Weights of a small transformer language model.
Architecture: RMSNorm before each block, rotary positions, no biases in attention or MLP, untied embeddings.
MLP neurons of a small language model. Each row is named by its layer, matrix (down: output weights) and neuron, and shows model dimensions 0-127. Each number is 200 + 20 x the weight over its row's rms, rounded and kept within 0 to 999. A neuron's up and down rows have the sign that makes its largest values positive.
A block is one neuron, or neurons of one layer that tend to fire together. After each block is what it responds to, as a language model described it from the Wikipedia text at the highest values.

L7.down218,198,186,240,223,200,177,201,177,239,172,241,200,170,170,195,211,206,228,156,198,212,188,224,199,164,183,204,226,252,217,208,198,190,200,237,206,169,210,201,199,184,224,230,183,187,201,208,184,200,203,213,180,199,196,223,242,187,210,212,216,190,198,202,190,208,217,210,159,202,215,181,178,240,193,191,214,194,185,177,188,184,223,218,221,212,215,197,215,205,194,173,202,175,228,211,195,211,148,190,199,206,217,193,178,200,165,220,216,209,245,195,189,202,169,219,229,213,241,217,199,232,198,221,210,157,175,193,216
L7.down274,196,215,193,223,176,189,212,184,201,196,171,203,176,216,201,164,219,172,212,196,162,195,196,183,215,177,244,245,231,222,233,199,202,215,209,230,223,177,224,211,221,226,179,203,193,206,224,220,233,199,183,244,191,202,187,188,197,197,184,197,207,191,195,204,205,165,217,191,195,144,176,191,236,208,225,212,203,178,206,199,209,223,220,178,206,149,179,210,203,180,249,224,205,209,176,223,189,182,191,176,182,189,214,197,175,236,205,220,192,212,193,178,184,216,195,207,198,196,204,185,240,207,237,219,214,168,208,193
L7.down310,184,224,214,189,195,205,205,210,218,202,168,263,214,231,198,201,177,201,194,196,207,177,195,183,171,201,192,203,227,202,195,199,192,210,223,220,188,192,202,166,205,192,197,171,212,193,216,189,201,205,181,197,230,214,228,236,212,164,209,179,197,260,217,222,185,172,243,180,160,158,196,159,154,192,180,163,186,214,201,185,192,177,220,183,223,200,173,217,186,224,175,162,206,217,182,173,190,175,182,189,189,212,187,186,216,169,177,208,222,204,190,179,193,215,190,216,184,204,185,190,222,210,207,196,186,227,205,164
L7.down346,210,205,206,223,183,196,203,168,191,201,189,178,229,219,175,193,200,205,244,220,194,194,176,195,211,203,194,194,211,230,189,207,222,195,200,210,227,226,223,226,208,220,218,199,198,218,183,197,170,209,190,193,243,204,169,166,196,194,179,217,155,162,230,226,204,197,184,182,182,222,171,192,220,202,199,228,219,209,178,199,198,193,187,181,227,198,199,229,196,212,206,169,182,196,230,171,213,159,194,186,217,208,172,223,225,196,210,182,228,194,212,206,169,202,206,231,235,195,181,219,196,169,192,153,225,179,237,159
L7.down365,215,207,207,183,174,183,195,190,197,239,187,195,191,174,217,184,214,202,190,222,222,196,205,229,224,224,213,210,191,222,172,226,149,197,200,211,181,213,226,205,212,183,200,200,182,192,175,203,199,191,194,194,197,214,194,206,209,217,187,178,200,224,192,212,215,193,209,163,207,199,193,234,211,212,226,163,201,173,226,180,178,201,176,162,179,232,225,208,209,175,195,240,202,209,172,224,247,199,181,221,212,181,201,180,239,195,186,218,195,206,189,211,189,194,188,222,206,250,184,193,211,204,211,217,229,205,198,256
L7.down380,181,191,208,192,175,217,225,197,251,216,217,231,219,181,187,182,217,209,211,202,239,233,168,197,238,168,178,198,206,170,196,190,197,177,181,213,212,247,209,178,198,221,202,181,195,203,192,192,252,191,193,184,159,222,224,142,204,218,210,211,194,208,178,198,225,200,210,182,182,212,215,218,208,200,195,187,178,214,227,193,219,194,229,215,205,202,189,199,225,169,225,213,217,198,210,204,194,186,202,184,202,199,207,205,191,193,189,185,184,158,171,188,203,204,189,221,211,196,203,212,232,204,192,171,238,185,219,182
L7.down405,212,210,195,214,202,222,212,211,204,203,191,184,244,191,183,204,213,169,193,216,203,207,179,202,206,186,231,203,212,188,222,170,183,195,187,224,201,161,209,196,171,182,199,193,189,213,202,159,186,218,226,222,220,199,184,210,244,195,207,174,228,193,194,204,192,200,182,214,170,201,240,195,239,212,227,182,194,186,219,199,224,214,233,183,208,215,176,211,170,198,146,197,185,195,158,199,214,167,209,202,228,183,194,212,167,203,236,198,242,198,188,226,185,168,176,202,231,170,212,233,225,206,200,206,238,233,157,171
L7.down484,212,209,196,235,207,202,181,212,202,199,201,205,215,217,214,177,190,210,193,195,199,202,183,216,196,233,182,214,212,182,198,221,181,173,195,183,187,203,205,191,208,207,172,176,188,152,137,159,218,198,187,243,195,211,220,182,172,175,212,219,196,191,197,195,212,217,178,194,220,190,183,229,208,176,186,198,193,210,199,191,205,209,175,168,166,183,192,205,227,203,187,243,187,256,220,198,189,172,210,198,171,202,228,224,205,183,178,201,206,234,238,200,216,187,206,187,168,201,219,200,167,205,204,170,186,215,193,195
Description: Academic field names. Fires on tokens naming academic disciplines after "degree in", "professor of", or "Department of", e.g. political science, psychology, philosophy, Law. Weaker, scattered hits land on other word pieces and on "Source" in tables.

L4.down203,187,223,214,191,205,199,200,200,176,202,190,219,171,211,193,201,217,181,174,206,211,216,178,189,196,225,206,179,198,190,223,195,223,191,170,207,205,222,197,237,188,198,221,206,223,187,240,222,164,170,200,197,210,223,186,223,205,171,181,187,229,158,171,183,212,210,189,202,194,191,169,187,206,259,197,198,197,186,215,226,186,197,216,208,216,218,173,149,187,206,192,215,219,209,200,204,198,211,182,219,241,196,192,198,215,212,214,196,211,195,206,193,208,204,224,222,199,205,187,241,206,186,215,159,208,187,222,221
L4.down238,189,199,170,185,209,209,224,175,165,209,196,195,205,209,230,211,174,194,207,206,186,210,204,204,224,205,213,196,172,196,204,213,181,198,171,209,205,180,186,213,192,169,177,192,170,170,193,159,219,181,171,170,223,226,194,228,190,196,186,194,222,213,219,206,184,170,202,184,211,192,204,205,195,172,211,200,186,201,185,161,228,191,186,192,179,188,213,207,224,206,189,215,141,169,262,199,185,215,247,206,186,174,222,193,206,176,217,227,194,204,187,164,220,209,197,203,215,196,194,145,222,213,228,205,193,199,196,192
L4.down333,237,225,184,207,194,162,226,214,238,217,229,233,197,205,189,186,227,220,215,234,207,201,188,195,194,183,242,191,171,197,195,197,196,194,187,209,169,215,214,161,226,211,214,190,210,194,206,186,179,177,207,191,197,156,184,234,217,200,191,221,157,195,177,183,164,176,207,179,164,192,217,217,191,197,202,212,202,191,200,198,175,198,184,215,199,203,195,223,223,198,185,232,153,158,196,200,234,221,210,204,215,223,212,200,198,164,186,193,204,209,222,176,195,201,212,236,201,213,181,183,197,233,166,181,186,202,229,199
L4.down499,194,215,216,228,212,159,219,183,210,224,226,197,198,219,208,196,206,219,209,213,220,215,223,196,200,213,172,201,211,192,210,219,248,224,221,185,197,175,200,182,193,226,218,201,187,195,194,212,200,243,209,222,171,215,212,203,189,192,191,218,191,195,222,198,203,201,163,183,190,223,180,228,193,192,202,236,214,220,223,191,192,206,159,218,183,187,177,181,182,218,183,225,201,184,208,178,250,168,208,193,199,210,154,214,204,188,215,184,220,209,211,186,207,189,189,232,204,172,186,232,158,151,150,214,210,181,208,213
Description: Activity noun word endings. Final pieces completing activity or sport nouns split into subwords, mostly -ing, as in weightlifting, fencing, fishing, swimming, soccer; also verbs after "to" (play, control).

L4.down289,177,211,200,196,234,231,175,215,187,203,161,191,223,211,216,193,204,226,186,182,256,178,180,209,202,250,179,176,200,198,210,199,171,208,182,175,178,204,219,194,175,197,197,216,204,217,184,185,219,242,200,214,200,198,169,221,188,241,177,196,171,204,196,248,200,205,168,179,236,216,254,188,193,203,214,239,205,213,198,198,174,179,225,210,205,192,232,174,184,216,221,189,191,177,193,185,236,232,181,163,177,205,209,194,242,186,206,206,199,215,201,172,195,208,204,192,208,189,195,221,262,235,175,215,208,193,215,189
L4.down305,167,232,217,181,209,167,208,178,197,192,215,220,241,183,212,220,203,215,204,185,202,200,198,199,172,210,195,212,205,188,164,188,217,224,203,200,178,190,236,235,181,215,203,191,203,215,199,158,148,199,196,189,191,201,229,185,225,191,187,219,239,198,184,213,193,172,226,239,214,205,223,208,206,180,169,181,196,179,194,228,180,216,228,203,215,153,234,185,188,196,202,203,232,193,221,199,157,207,196,205,200,183,181,190,184,214,189,198,216,221,186,210,165,196,205,193,188,183,174,204,200,205,225,213,193,205,187,236
L4.down314,185,210,192,173,206,224,194,203,186,218,153,223,256,209,197,197,222,205,183,219,188,197,201,206,213,225,205,213,206,190,197,201,225,152,174,203,231,202,168,209,175,189,232,215,173,162,189,191,219,217,198,206,220,227,203,227,263,195,196,194,206,201,169,207,223,219,227,217,197,208,167,211,177,197,209,229,211,206,204,192,197,186,176,202,221,156,216,220,214,181,214,198,204,206,198,193,223,171,200,199,205,215,193,183,188,185,206,197,204,178,166,186,188,215,215,194,179,196,170,209,191,217,216,208,222,174,192,191
L4.down356,212,235,209,227,199,190,184,206,208,172,193,182,182,226,194,196,185,204,203,238,163,196,194,192,263,218,234,223,194,160,200,173,223,200,212,175,239,227,179,218,175,200,203,170,179,227,185,177,190,215,199,211,161,196,214,188,205,191,185,168,205,194,188,218,180,187,237,180,152,216,226,201,193,206,187,206,189,177,208,164,195,239,173,188,195,217,206,206,182,206,229,235,206,214,186,227,206,192,207,215,187,207,216,166,180,218,200,205,237,203,193,193,227,216,197,220,217,175,184,195,201,181,189,199,208,177,181,216
Description: Lead-name opening parenthesis. Opening parenthesis right after an article's title name in a Wikipedia lead, before a birth date or pronunciation, e.g. Brian Launders (born; Régades (/fr/; weaker scattered mid-word and function-word hits.

L6.down269,176,227,209,164,218,203,181,198,205,167,198,228,167,186,173,235,187,211,216,196,170,196,201,180,179,207,201,180,163,188,201,169,162,192,208,234,195,190,177,191,198,200,215,193,198,225,172,232,200,208,242,193,214,174,186,216,221,212,202,203,206,176,240,196,175,164,208,179,176,219,171,181,196,229,170,214,178,224,165,200,175,212,203,209,198,203,224,194,198,172,189,191,190,214,185,183,167,234,204,243,206,195,197,185,206,191,208,179,181,238,201,209,202,213,161,185,234,214,199,170,205,225,213,183,215,220,208,191
L6.down444,209,224,187,208,187,179,192,193,169,221,188,165,184,209,176,183,200,187,204,220,168,218,175,200,155,189,207,211,156,169,174,172,202,224,183,160,214,198,207,222,184,216,180,215,182,238,186,217,201,187,211,199,190,195,186,177,210,166,207,202,223,209,169,213,207,185,211,195,180,209,196,188,216,216,215,207,228,204,173,202,163,182,188,214,179,190,205,196,217,180,193,191,205,218,163,199,224,203,210,186,200,172,195,162,191,218,206,172,201,199,210,203,213,199,183,201,206,169,199,222,207,201,171,202,183,203,215,185
Description: Opening quotes and hyphens. Opening quotation marks before a quoted name, title or phrase, e.g. called the "shin", titled "Magnetic…", plus hyphens in anti-tank, pro-republican.

L6.down125,203,177,221,201,168,199,157,180,178,173,194,183,247,169,174,189,185,219,193,226,192,191,174,216,234,212,210,213,158,211,213,151,214,215,218,178,220,192,199,209,216,211,203,207,181,223,157,197,197,206,191,222,183,227,246,209,183,198,203,189,189,169,187,195,208,221,191,204,205,179,192,203,213,228,200,215,208,164,170,190,211,185,191,184,203,214,207,178,194,179,188,232,214,249,143,185,226,190,221,189,181,223,197,243,176,200,215,217,205,214,175,233,231,170,208,180,180,220,221,171,220,214,215,224,193,196,212,210
L6.down473,227,208,204,227,177,216,235,197,204,154,166,211,177,194,199,184,191,225,201,172,205,194,210,194,158,200,224,202,187,207,185,196,231,197,221,193,189,210,209,203,194,192,208,203,184,176,183,217,209,202,227,215,190,226,173,233,222,206,185,200,214,196,207,180,227,241,183,186,185,200,219,186,200,204,211,192,186,196,183,164,244,201,211,187,200,170,167,219,177,173,210,237,192,179,217,192,194,211,241,206,219,196,193,215,239,170,195,215,190,225,199,176,196,215,181,201,203,213,190,186,217,212,203,207,191,201,223,196
Description: Person role nouns. Final tokens of nouns naming a person's role, job or title, often plural or word-final pieces, such as producer, critics, historian-s, governor, archbish-op.

L7.down62,183,243,196,217,217,193,198,201,221,167,178,210,181,173,178,196,174,208,182,193,217,210,164,218,154,226,210,206,204,188,202,189,211,215,239,205,195,189,230,215,198,218,210,153,233,224,182,222,197,150,193,201,200,170,202,184,177,238,210,184,197,198,210,166,219,208,188,165,191,195,200,179,203,173,166,206,231,221,187,198,217,186,197,179,200,208,200,199,187,173,187,196,174,185,202,238,178,202,202,201,230,219,186,202,211,218,194,244,218,231,177,208,208,188,200,186,176,192,187,202,180,220,178,178,197,187,229,215
L7.down69,201,188,218,207,205,207,195,190,199,225,219,194,199,210,183,151,205,173,178,196,218,183,181,164,223,186,222,199,207,220,200,198,226,189,180,216,180,204,201,185,226,182,189,225,186,213,165,203,207,208,169,237,194,196,213,213,241,241,201,185,197,237,175,208,180,206,201,172,240,219,176,208,185,197,215,214,171,194,188,202,204,193,201,187,195,161,194,205,199,183,230,195,217,167,187,223,254,183,201,201,207,161,223,233,194,184,178,177,178,197,175,225,224,185,227,208,174,211,205,217,213,187,211,213,208,227,207,215
L7.down81,194,220,183,181,178,188,191,162,206,197,174,204,205,201,198,202,183,189,196,223,204,232,172,173,161,228,228,213,199,216,191,203,200,211,236,181,246,234,230,191,203,207,212,178,186,199,232,205,176,183,219,170,188,198,187,189,211,178,215,232,193,203,183,167,235,236,214,171,167,234,166,174,214,222,204,241,205,235,199,251,207,216,166,197,203,250,205,175,214,175,193,175,194,223,211,169,199,153,205,192,212,192,186,219,196,238,173,232,186,206,222,198,175,178,197,216,205,208,193,183,180,182,216,181,237,201,199,182
L7.down136,203,201,177,231,200,214,197,211,209,190,166,166,193,200,195,202,216,228,186,200,193,218,226,231,188,196,196,176,226,221,209,214,168,216,191,177,205,193,212,221,162,228,223,183,200,224,213,204,216,233,204,202,236,132,189,199,193,177,178,206,190,177,214,209,211,185,242,221,208,194,179,202,171,226,193,174,206,187,177,226,200,200,198,209,186,204,175,176,203,225,206,206,187,169,185,217,181,220,184,192,199,227,200,201,188,250,251,192,200,224,194,195,221,223,168,202,169,195,161,183,173,177,229,216,160,199,196,198
L7.down184,206,216,202,169,217,219,223,191,192,192,183,187,196,197,215,227,191,229,182,195,192,231,189,197,144,188,181,200,198,217,184,199,206,223,220,229,189,215,196,184,143,194,227,187,160,229,220,217,210,208,224,180,189,210,244,197,188,211,207,166,217,185,214,193,209,202,229,204,169,197,178,191,186,203,205,185,203,204,196,158,185,210,193,204,206,206,162,202,180,176,232,173,216,201,186,147,191,155,191,206,224,197,207,206,217,193,198,213,240,224,204,208,200,221,200,221,251,215,199,197,193,193,187,181,184,221,229,180
L7.down285,259,181,209,219,201,200,158,206,206,191,197,205,185,181,205,182,196,169,180,193,225,201,196,175,200,210,214,185,178,197,205,215,164,204,184,175,214,156,195,220,216,198,212,208,195,208,188,169,196,207,229,181,182,175,194,196,213,270,163,195,168,226,177,184,223,204,192,196,187,182,198,222,205,157,225,257,206,185,193,187,171,184,182,211,213,195,211,203,207,179,173,187,202,198,163,175,209,176,200,179,227,211,183,173,204,208,215,199,170,192,195,200,187,218,219,208,199,209,218,177,167,191,200,192,223,224,224,202
L7.down330,181,204,189,185,194,198,190,189,216,191,171,194,206,182,222,185,206,210,204,211,198,214,215,201,188,191,214,202,171,199,212,184,212,206,220,180,189,163,182,208,190,205,206,200,178,180,164,197,206,212,215,208,163,198,173,212,190,189,189,187,201,225,232,208,195,195,179,223,224,203,172,189,193,245,199,204,187,174,229,196,184,211,222,198,232,217,212,200,189,193,222,200,242,170,190,185,200,251,213,229,212,189,191,214,180,199,200,191,226,203,191,203,186,189,216,209,191,200,214,208,204,218,214,190,183,194,193,178
L7.down479,195,190,201,212,219,216,227,173,193,172,213,181,185,217,162,191,196,194,185,163,223,186,218,198,189,191,224,211,175,186,216,207,178,218,204,207,165,178,170,189,214,161,195,210,179,185,174,192,231,222,183,180,199,210,162,175,175,215,200,168,198,219,220,235,233,195,214,193,252,199,211,195,203,202,187,194,199,190,211,184,186,184,191,175,196,187,226,148,213,198,184,159,212,180,173,222,175,206,214,173,221,188,205,224,192,214,193,208,180,196,199,224,197,201,195,233,198,197,199,198,225,218,177,210,206,197,218,202
Description: Opening quotation marks. Opening quote marks inside running prose, mostly after verbs like called, described as, or an article, as in calling it "A very humble", as a "perfect".

L7.down27,193,197,188,193,195,210,190,188,227,194,187,197,225,205,227,162,195,197,221,229,206,209,190,203,193,217,225,200,180,226,192,190,194,186,197,232,154,255,216,198,181,228,223,182,217,207,204,211,204,204,235,229,222,178,222,180,208,213,177,192,214,210,209,195,200,178,205,225,218,191,187,205,197,221,225,202,208,193,171,189,201,206,207,164,236,210,200,176,196,189,207,213,228,198,193,193,202,170,222,196,174,181,218,162,248,227,224,181,227,152,211,169,174,201,182,232,221,186,193,156,172,197,214,204,223,217,190,216
L7.down44,184,212,196,221,189,211,196,170,224,174,192,217,172,180,188,191,199,205,198,202,226,193,231,211,217,211,193,246,209,201,183,181,165,161,170,194,192,206,241,210,203,195,217,186,213,209,178,173,194,199,227,203,191,220,192,186,204,201,199,195,172,200,211,233,148,218,209,220,219,196,203,222,201,195,237,215,200,215,170,202,204,212,185,186,233,191,220,196,162,186,190,208,177,169,196,212,159,214,217,196,160,191,208,230,219,185,176,197,216,189,172,199,190,218,196,180,217,204,185,177,248,166,219,182,212,196,188,175
L7.down68,164,223,180,170,205,207,177,220,158,177,181,187,223,205,190,213,206,174,205,192,207,170,179,220,242,226,206,229,195,185,181,176,216,209,167,238,216,200,240,224,202,164,196,199,260,195,209,204,184,190,218,233,243,193,199,192,167,186,228,183,180,188,190,190,183,202,208,203,172,199,225,191,209,190,222,179,174,199,236,231,192,183,206,180,210,197,201,200,176,198,218,174,186,182,204,176,198,199,193,186,211,186,193,202,189,145,196,180,217,208,208,192,210,214,203,212,205,189,176,180,191,169,197,176,221,183,240,196
L7.down80,203,176,153,213,237,216,217,231,206,237,186,163,192,218,201,216,205,171,192,192,210,186,185,200,176,190,222,207,180,246,199,218,189,194,161,207,204,229,195,174,174,214,209,227,167,164,207,212,190,181,230,216,181,211,188,212,203,200,207,177,190,171,209,179,224,208,198,203,220,190,190,188,199,204,233,206,221,208,182,225,226,156,191,185,187,187,176,189,201,169,212,182,205,191,213,176,184,193,218,176,172,202,178,226,211,194,204,167,185,202,176,206,194,244,214,217,195,155,176,211,192,189,198,188,221,214,188,198
L7.down85,219,223,163,208,187,202,229,182,180,221,203,203,219,170,191,188,187,211,229,218,187,207,229,185,232,198,151,162,211,220,226,188,196,233,162,195,206,201,217,184,220,215,200,191,180,195,214,170,198,211,186,247,209,230,219,209,201,214,214,224,169,217,221,230,184,197,181,169,165,188,198,180,232,202,221,207,222,225,217,207,187,189,179,186,219,189,212,208,189,212,221,201,194,161,216,172,205,194,216,208,209,153,226,191,194,162,205,224,184,218,191,143,142,200,185,169,198,223,189,215,189,198,182,196,196,203,190,185
L7.down148,231,232,194,174,191,202,216,205,190,190,198,217,204,200,190,237,256,206,203,177,197,195,187,218,166,179,185,205,208,185,206,200,209,216,216,169,197,177,224,211,192,188,227,178,193,191,210,222,181,196,198,207,217,200,230,223,180,211,182,219,220,170,173,187,193,251,212,196,215,203,199,229,168,205,197,193,179,212,233,202,177,193,206,183,201,155,190,222,156,220,214,195,172,226,203,206,187,220,213,208,186,186,223,203,197,214,167,199,211,193,205,208,191,189,206,212,213,219,171,189,164,200,203,179,220,207,211,209
L7.down249,229,198,195,222,183,187,178,191,199,160,218,219,179,203,222,191,214,206,195,207,184,236,210,216,179,217,175,214,189,177,209,186,207,254,161,161,186,211,227,196,213,207,219,193,209,155,187,163,207,222,230,197,220,194,182,201,182,200,199,192,155,192,207,193,202,202,237,225,200,191,176,200,194,166,221,188,205,202,194,205,186,147,218,205,180,166,156,214,179,184,211,216,222,203,194,215,213,178,229,185,172,182,212,250,184,214,260,207,191,205,181,187,168,220,201,225,171,210,224,225,232,199,191,215,204,201,197,187
L7.down459,182,212,179,208,210,183,195,211,208,189,187,188,211,213,165,259,205,186,192,207,174,209,184,194,172,203,214,214,201,227,213,199,164,218,207,203,210,174,202,190,201,191,202,191,167,193,211,194,230,173,248,234,216,215,212,225,197,175,203,191,230,191,192,199,188,204,176,237,217,194,211,165,194,188,179,161,206,206,181,202,214,196,224,211,184,194,184,195,220,195,211,207,200,171,197,215,208,185,191,218,175,183,216,198,217,214,188,197,190,187,190,208,204,211,202,207,241,230,175,211,216,201,170,178,172,202,191,200
Description: Person name and role markers. The parenthesis right after a person's full name opening a biography (before "born…"), plus occupation or title nouns such as footballer, drummer, gymnast, duke.

L4.down3,182,210,185,212,215,223,236,166,213,183,228,189,222,217,229,197,192,201,193,152,211,212,223,213,218,230,186,200,180,188,170,206,215,193,172,186,188,210,184,184,159,221,200,194,203,207,190,183,180,235,209,223,194,211,176,204,180,169,185,160,171,185,178,205,185,190,171,217,211,208,202,209,214,179,193,200,236,207,181,189,192,184,180,186,207,158,190,213,203,224,196,214,216,214,183,203,243,205,206,232,212,193,227,213,198,208,218,186,199,200,176,195,202,219,188,213,224,157,178,185,229,163,214,195,187,188,194,208
L4.down255,192,244,229,230,185,185,203,185,192,200,209,214,227,194,205,174,157,198,235,209,181,206,224,219,190,213,242,170,187,203,168,203,189,225,194,209,161,174,200,202,205,191,213,192,200,197,166,201,172,196,174,214,202,180,178,210,192,205,179,169,207,185,202,213,231,225,206,173,184,184,167,205,212,193,245,217,206,192,203,197,190,179,222,175,204,194,191,169,187,192,184,159,183,188,202,190,184,201,205,187,224,187,191,203,179,175,224,200,181,212,136,232,201,180,206,206,209,204,221,196,166,231,221,200,203,211,187,231
L4.down256,205,190,183,221,201,198,210,193,186,147,224,236,205,185,195,190,199,234,176,190,198,182,187,172,210,182,195,188,211,211,209,207,221,153,202,209,189,228,196,169,218,177,208,216,137,209,186,195,214,209,202,203,198,162,193,237,224,209,175,203,210,195,199,176,195,240,226,219,196,224,198,241,196,224,175,208,218,190,208,213,203,218,209,199,223,214,211,191,205,212,205,222,222,222,215,217,205,204,170,190,189,192,184,217,194,215,163,230,198,192,204,214,206,183,200,182,225,220,165,209,193,235,180,190,193,207,171,210
L4.down309,188,211,190,182,210,205,212,177,222,201,265,213,225,194,211,219,189,202,224,203,212,215,191,191,201,160,214,200,169,218,211,190,191,204,207,235,163,184,194,181,168,201,149,197,196,191,194,185,193,213,174,221,217,171,207,191,195,191,241,171,180,189,198,201,229,191,157,214,209,202,191,235,182,210,231,193,194,187,187,218,205,184,176,218,203,175,232,188,194,199,195,203,194,207,192,219,212,208,188,176,211,208,146,170,209,176,200,202,170,183,168,183,196,219,217,176,198,154,187,178,239,211,166,186,204,204,173,195
Description: Upcoming creative-work titles. Tokens right before a title or name is listed, such as opening quotes before song titles, table pipes, and "including", "album", "film".

L6.down80,173,212,200,220,195,202,207,182,252,207,236,176,199,199,182,189,210,207,187,191,215,229,217,186,197,190,202,226,186,234,175,195,189,199,212,200,196,209,196,220,208,185,216,220,209,162,223,140,189,229,194,211,215,208,214,166,158,187,213,153,199,219,196,181,208,199,236,183,207,174,160,214,187,190,164,235,177,204,183,193,214,216,210,222,213,166,193,201,205,179,208,204,191,233,199,174,183,186,232,203,221,202,201,223,229,214,219,216,216,215,179,222,235,228,220,210,257,193,198,175,215,178,238,170,209,234,215,202
L6.down385,186,195,204,211,210,206,170,179,216,196,195,198,137,207,217,205,220,194,215,212,208,228,190,201,220,196,198,184,199,164,192,189,229,238,185,222,209,203,216,208,213,203,194,175,229,189,201,181,213,211,178,231,202,238,168,201,173,224,197,211,165,185,195,224,168,212,230,218,164,198,223,174,205,208,206,236,174,230,178,206,201,211,195,210,187,175,191,206,207,185,194,184,210,226,193,171,210,185,224,171,212,187,218,215,226,179,246,190,213,218,183,199,204,192,191,176,216,207,197,152,195,195,187,220,176,197,189,161
Description: Education degree phrases. Words in biography sentences about earning degrees, such as received, degree, graduated, and the a before degree titles; weaker on mid-word pieces like st, S.